config.toml
n_layer = 16
d_mlp = 704
norm_place = "pre"
positions = "rope"
attn_scale = 0.125
parallel_block = false
init_std_up = 0.0303
init_std_down = 0.0183
warmup_steps = 200
decay_shape = "linear"
seq_len = 512
doc_mask = true
train_tokens = 708000000
MLP neurons of a small language model. Each row is named by its layer, matrix (gate and up: input weights) and neuron, and shows model dimensions 144-239. Each number is 128 + 32 x the weight over its row's rms, rounded and kept within 0 to 255. Numbers have three digits each. A neuron's up and down rows have the sign that makes its largest values positive.
A block is one neuron, or neurons of one layer that tend to fire together. Before each block is what it responds to, as a language model described it from the Wikipedia text at the highest values.

Mostly "well" in "as well as", also "order" in "in order to" and mid-word pieces finishing a word (in-clus-ion, histor-ic, un-ique).
L3.gate72:124138143089126141145083082154204129080121161133181185098084125152114150164166093041175135081122160118097132093085104138130118125117143105102147141088151095136105151125114094194210021103096109127140125119168146097117173139098138152140107157138120104123228108160078140119137140127225129122
L3.up72:166151120150066115184097077145096127155153055137116138122168064179165149163146153056133102180111105152097117110106125202131072149088110066166161130108077152206123128128105116203091119112148151120154101119104176064181152109079122145093129118180130112138154170134064110200131189120135101137
L3.gate108:131130135101102149137060135144150117137144167123143089139143095124081104087149154096142144143149082113154186078180139126120163168182184122117102141115085149157173163119106191177104128126143127124187151180156116158208144097116173188134126159096094173080092074182116095167158103070121126121
L3.up108:146130133108082156113180090186138162183112090106153165145092102094143094160098130141141137057121105087076103110076158162119166119141096087167141086100107104119145134138120096090130205116187107146170189116128116143139120134118111132072155128117145064093151158077104132154113121139157135105
L3.gate119:102065141114154098067086112119189066118052128062102157144103118138120096140147152112194102100114152145148127113105091124076135152126093099166173082089121144169141195108185122105166080167193109147136112159146141124105140127127122107067146128175114138121087148186121106160140205101123126134
L3.up119:142113111105113133101146119104104110088129150196150103203148075112149145165128167091152093096154107207111134166125120107103159120098177140106131147093119129081143132128122106152101134145118126153185155134125079146118099166135103135134122070136148108155113172162122107122132115133069110154
L3.gate145:129197114115152179105112136083131101165146101152153137158135140150106162123156192103173096122154125195147126147110140085161132159192089089133119098145117097146091129122106142167148165152118146132162143124131166144148141161139102086177114148129097188115161111172151094161140122092156144162
L3.up145:123111063148107198120090080054200157183094067174125121125135099111190181187156116116166119144053131108116099128101136101171113122110090137090135127095099114129180109130067134120171089134155149121105128156132122146182086172155126089143128106116097123133120071107116092131115126105119099108
L3.gate195:125097121113094157102098103117128151088156140086116112107126126133147204138133093109143159085153144134109105140171127049108142131146169051143196037147042145111145143107219103152136160089105131122123137093092153187175195117110118099097135126142090171146110203197068114126189174114128070141
L3.up195:091106141111085161139102146143155151120180113178134063097163141129135181156162141151140092053113155138139133094093132143156102138141153200168110109141206131185105143151110142194143143177156100115081192183066126121168125137123124108066127126136102111120127179140165073079159189123151090125
L3.gate218:142137138186155127154158176130125128140122130098083103098130114146132135121089140124127123086101113195097139150066177128128049132134175125101121085156174116153198164107110133119150095157148101122124141174154141173130141066214108127108129167142148128141155219120144116099138143163102069111
L3.up218:111093143075191141114135150113100173123224184154069155169097136134125102132118103142109087103170138103116121106146152179127146107122134141104130108177122097209138071135172144143142194111144127136110097133084108123111178101124105151099126118128189133130114135127113081140127146160072112097
L3.gate524:131068168107112129176142196140118132080183179139086186160129142109156105129128134133126161113166130150068132120076128139085080143119122152130128115092139122163123172162069122115150092098055120115096207143123066174129177193102157120110152165135102124133158090073156119098141171117172098159
L3.up524:084149121137144130112130166105124076132146114152180133109107105099208120162111154160109041077109168070155177119163111116120125113135110158130130117062102127089105085172019143163115170129147118131146135142146106065140176109102138149129064153184215191117135165131156123109124119095086150158
L3.gate585:168123142121153030088123106096151188143166082072130131100135094113112159077109113068104129178112120049102097138127153136095169112120093113136142122150122073139110179089107169153131165111140135183184128136072140079057140211178157143070154119191174154114126125180211136132141147093121092142
L3.up585:099134139132152141086141164160202067136143140148097152134140159117080141147091107150144153100119120099147134107160159129099087134140214174071132099074150141119175131104087106205104167129102115094175176156183159076113133161101143147128150113144199183147094133118129173103137084132120142127

Fires on the token that completes an adjective or modifier before a noun, strongest on "Early" in "== Early life ==" biography headings, also cold, digital, outdated.
L9.gate404:143112146121130165125144110174125100138083189108157121164167099114121158176125176127107101091115154080120139121087151094117113053127101085183116098130118108156122132104168090105142108139105165099128113199142096136114168167133165200107161094101145132110106131130172117126146228114146145075
L9.up404:142181145119102083164106140080146139195093110149164180082114175066129121176157093187187122104133145085114123159146090129167124136078087107162069119110114120130133101115139141155159127110169134121150123131103179176130147118124135214132190108106132126107131086119073137158156105146170113113

Two groups: first pieces of multi-token capitalized words, mostly " M" or " qu" (Mikey, Museveni, quoll), and line breaks before "- Field:" lines in Wikipedia infobox-style lists.
L10.gate139:119120181124117140063114097108114103103092165196113134134139118147134189124140132141112101077137089151132122124114137128146126156117106099094134136112076169090099136116113157168154155095174074075176157103127101092150169081104072111153141103120131149124167199051083121106128138139077051150
L10.up139:062164162103147104137185152075151136063144144073181090145155091132115114135095194121103138129126150089163086116180135119144198170144132116066102133136116152172048134108090160133138113050179063113124130120096139140081137147135120159089133116112053170158123087119130134072102107083169078115
L10.gate246:113134156131183127099100161083129123103176117132118125101148167102098152196141136102133151099156080174139214135175200077133120092096149149134157146165130140116113112159090125126103154042114126080160139093107138087059064129108136129153158129114096132133100092115093095103194142158077106103
L10.up246:173127161125163057137123124118122103108116108126047097132169113103118137078104123163147149119131141127139188143121094161124104156177108179083171135143097161134121133131150086139088116096156227135149142131156176119133157121157195155095150145137138134117140143186103138142138169136158122097
L10.gate361:057148130151088153158145124051086102124147147204159134110119114138162158103130131100109121127177153166081110084121075133083186163163111179052183113129099146088159087144140121127101106069134099104137164114205095130127111160088131106170128149140136160152190170105106094159138115072100107073
L10.up361:119120095105107091099145094163085115100165198152165130136144098117067157129162143171136151121193098162153130137164100120107107114105213115109122130102113142084186115170097128136099087120123143175128153162156069106164191139132140081166093139158167086193154168133167095088152130151146162136
L10.gate494:173112092137141157100076104140152139125164144121132177143120124183158173165106113094142084160143100124178109139089211174117100126125093115087123139065106113064092148094105188097118156092127118193214136109154124101173104147174119083181090132076154175186073114130111163177138158130124113045
L10.up494:148128137113100112079147165166100120124095050109144139161093110125162130157130128178098122179129117158142128111092159050111132083120002165058078138103102138076082108099147146048141113156159108123149130138160103101097119132117148079171141131090148137186116108102166124126176156101103119102
L10.gate596:118159084172159077124148116109057173162119130121156135121186138118101178083169220134113115138091107136176124134093182068049131140110145163148175132177099101038096168164095123130099169108153086160102137115136130129083105140132147083104093120160123075161059106125154096120097145143115135140
L10.up596:122138170072131142167132099091122179172124130157130066079149121119110100120089171116091047139110055152131135108153136100106220185124119142067174170143107114109171147116155108157130121117151171126119096154113108095124108156185138072144112086162106112116191173070075140153097144128146091126
L10.gate621:125035131124179087081083170093122141099084087157129081171164146101143132176048144169090129117054135107162080121096152110160101098115137116100124121176129172115104104167126079168119123105122072121182073131112136156083154151138114123146152161168171122111109153196101103082120135133182119217
L10.up621:150154164110118122074148150088082167094128140100167122152095105150164145100103165127098093155133092139180129068137136094164120099122133115104089140159114132163152107100133098164134118139120090088124092074152140186130074083128122155161072060148155071141102126180114095169115166137180135105
L10.gate663:137112101128105095113092179080083140150107209150092134114107185081116143106129118138138171072120116155179156155187163079110168164147088084054133117127147103141226096180155080114147094103088160203114169124134100117140103123155121171200154189117166131159055122111172138169118125136112113125
L10.up663:152067148148135127100133146096131151119164167111167112131100121211143129186143124183097112147107137123133111138104169093114087168143104105134125141127103149159140150119215121127147207146137079120171121123184099187117087092098148151151092134090084102163167134124152098111118147100098118112
L10.gate680:201111163141096163119180132087112093131151152122130046132094109152140133075084113185084170115130114138133080181150171109103166131101151113173111148143037161080055094160160073157182146056179139095108120117185147113143124092129117155149101122120157122127122120113128097184171183115146081121
L10.up680:146121168097089098125119174061130107136098130206096074046124107148167117158102146177134154113204134129108081078115159135152106103139112132126099145162089205135151134145173095122132144119164131092088075091204137144086100167084131150162120120058132121127122120140079133103181131140210102118

Line breaks ending an infobox field line before the next "- Field:" entry (e.g. after "Fields: Mathematics"); also verbs like used, known, served expecting as/to/for.
L9.gate640:189150152058153149171114152145105130183119191093056100164100128099183082103137170125110161127122144144161158135147082102131157063154155194104153154140092121127110136179122092071156154125078061123074124110092123107154082188113091096114092161163131161154159153129120087112117095105099073148
L9.up640:138151108104121101148189175145123084057127132113097088152143153101107072098126004142116135109082116136183167134104082131089133190079145108131139151132108081201145145137145145112193148125134136133130161111185108182121099121091099100152065091156147115122148096113162114134124090110160114158

Line-break tokens ending an infobox field or table row right before the next "- Field:" or "|" row, plus biography and time words such as years, life, career (Early life, the following year).
L3.gate157:126182093163100087118055160140126143134114152143148102145137173113112117068110144108136136111089128145181188130106083105132169168108183092117146155099137085146162098114148102095128144150108131149098115125121162142144093065118087142124144136066145128128105125130150074149096169123091111191
L3.up157:083111107103122136129195176128076191123119184149121169112115166119146153115149177139089159125140096080179110111162141110157176161082129113141131112150065131139135100138150180162072116140131092131142154136087144139129040106146123187118080162127130135100202143116142092061152139140124143110
L3.gate267:159118101069102116082163095126124124131138113107150059181108149119072072147135185146113124114226134158096150076077167183180110121102065176111107112113104089119090097073137143144147109068124119092117158163133107150072124142094187163148137164102104136176130135100114158156103074166111183125
L3.up267:133127110144100145120107114169123125173123104115125111118163182135182220158111103106072089112091110206097082080171176146136160118179112096085142129097175187102110087141162109057171084111125136109106105127158164158162178166131115113177154175074110158117146100053181149118167123120146137087
L3.gate315:175125162118167090065084150158082155095122181142129179136109165122211162139115086080088073155179100117109202114103139083078153139111076191103172145134084157121172141142164080092090150146127113143147162187142157171138123112113157161073111117143169111130179095142136120076145151169085095152
L3.up315:137084117110119093064114134115120100085131160196147192180070142105134146126111105039164096116131130102094217133130194093072173146138048160128156114139118171169089125154125103055095137126116122118188089161077168145174110119126123136024110108133116120187118123156109175104103101169100108122
L3.gate359:096132086055107118127120102106103095119093083108117102145139167114152191144088125143072094129118181093095119180166129123094137175112094082127165172153110088094110134142161129125141156099075119167123116162164189100135077140124161202145118119113127086161113106068136124100151107131098157149
L3.up359:116116118090132131090128099115121102122091142162153157148161110085129108078144173086119189121044100155130169174168178094070145144165145124232200113111072177116139155157132105130103109139063072126157131122093181108105117104102134117160141153107119108150113168142129139191150132124144101118
L3.gate481:159143090075143097110097138163080152159118108091118135181092177053128112091210115145121123078139098119176152128152109097174127180181195114095120127136075126123089087146089114127088130079131153110111188136158056126115143109134120160081101121211127106062088092117140086121096114112148174124
L3.up481:084075102152180108123099085159142114129129151087102089099141111081135165102147111144152075138139150137126146143097167113080159120160122179065118143087095089137069096157082112096147108135070124123122103148119101155120046111098059141081129181090144169141103151139168143124094209099116116178
L3.gate590:131155143078147126113092139100141140091131109161183099184187140173168001121123117074151079081113107146109170061107144136143113110090147118094147127100099130101142163176139119112205166136137090114107126150121150157098131139175187163087125208185123114179124109139132113089157152139088076153
L3.up590:152175052089145078113102152111170155107136168113140090097122119036150125120159124135160106087139116170137153103105150126121095126077142136104113068065130125159116172120148128078108169145105134101124116117116120146130129092089114121173118107141074132156140115140138083110098099145141128160
L3.gate598:063085139148157154144143148154116128105094137179081143151127090097187076139166112078116108125146113139144169036216182112114159173130136136184154132139181163135136132180167105116116106087140088103116132183117159133168128116140126186106100154132102057158121133109157081107116131183120095116
L3.up598:144160094108122099144093117088120125110170175145126102181094182085173150095088115129086198105102089075133097152105147115055130119162105089148156102105113097144132092065183131080084124107111119091130134178151129148094105118108158050123110119173169168111086161153188105071074172140181061190
L3.gate634:106137104106068140090138071140141067103125055151107135145147052101143176154163064130125136079125115111171140175095174086060168117165146092129147165078155198162187148130159124181118088125108132140125100117104130126145160116144158117148125135079098167134184064182094067143162088149108141136
L3.up634:187082094115099118123116145126096146141161103170078132131166096123138137112107141130138138109127155130176063128120135155102153139101178168073080142163079132148158112128138170101189175098040050152027152154135124090069086160094120202147106083131113108137144163169095137088114176146114163106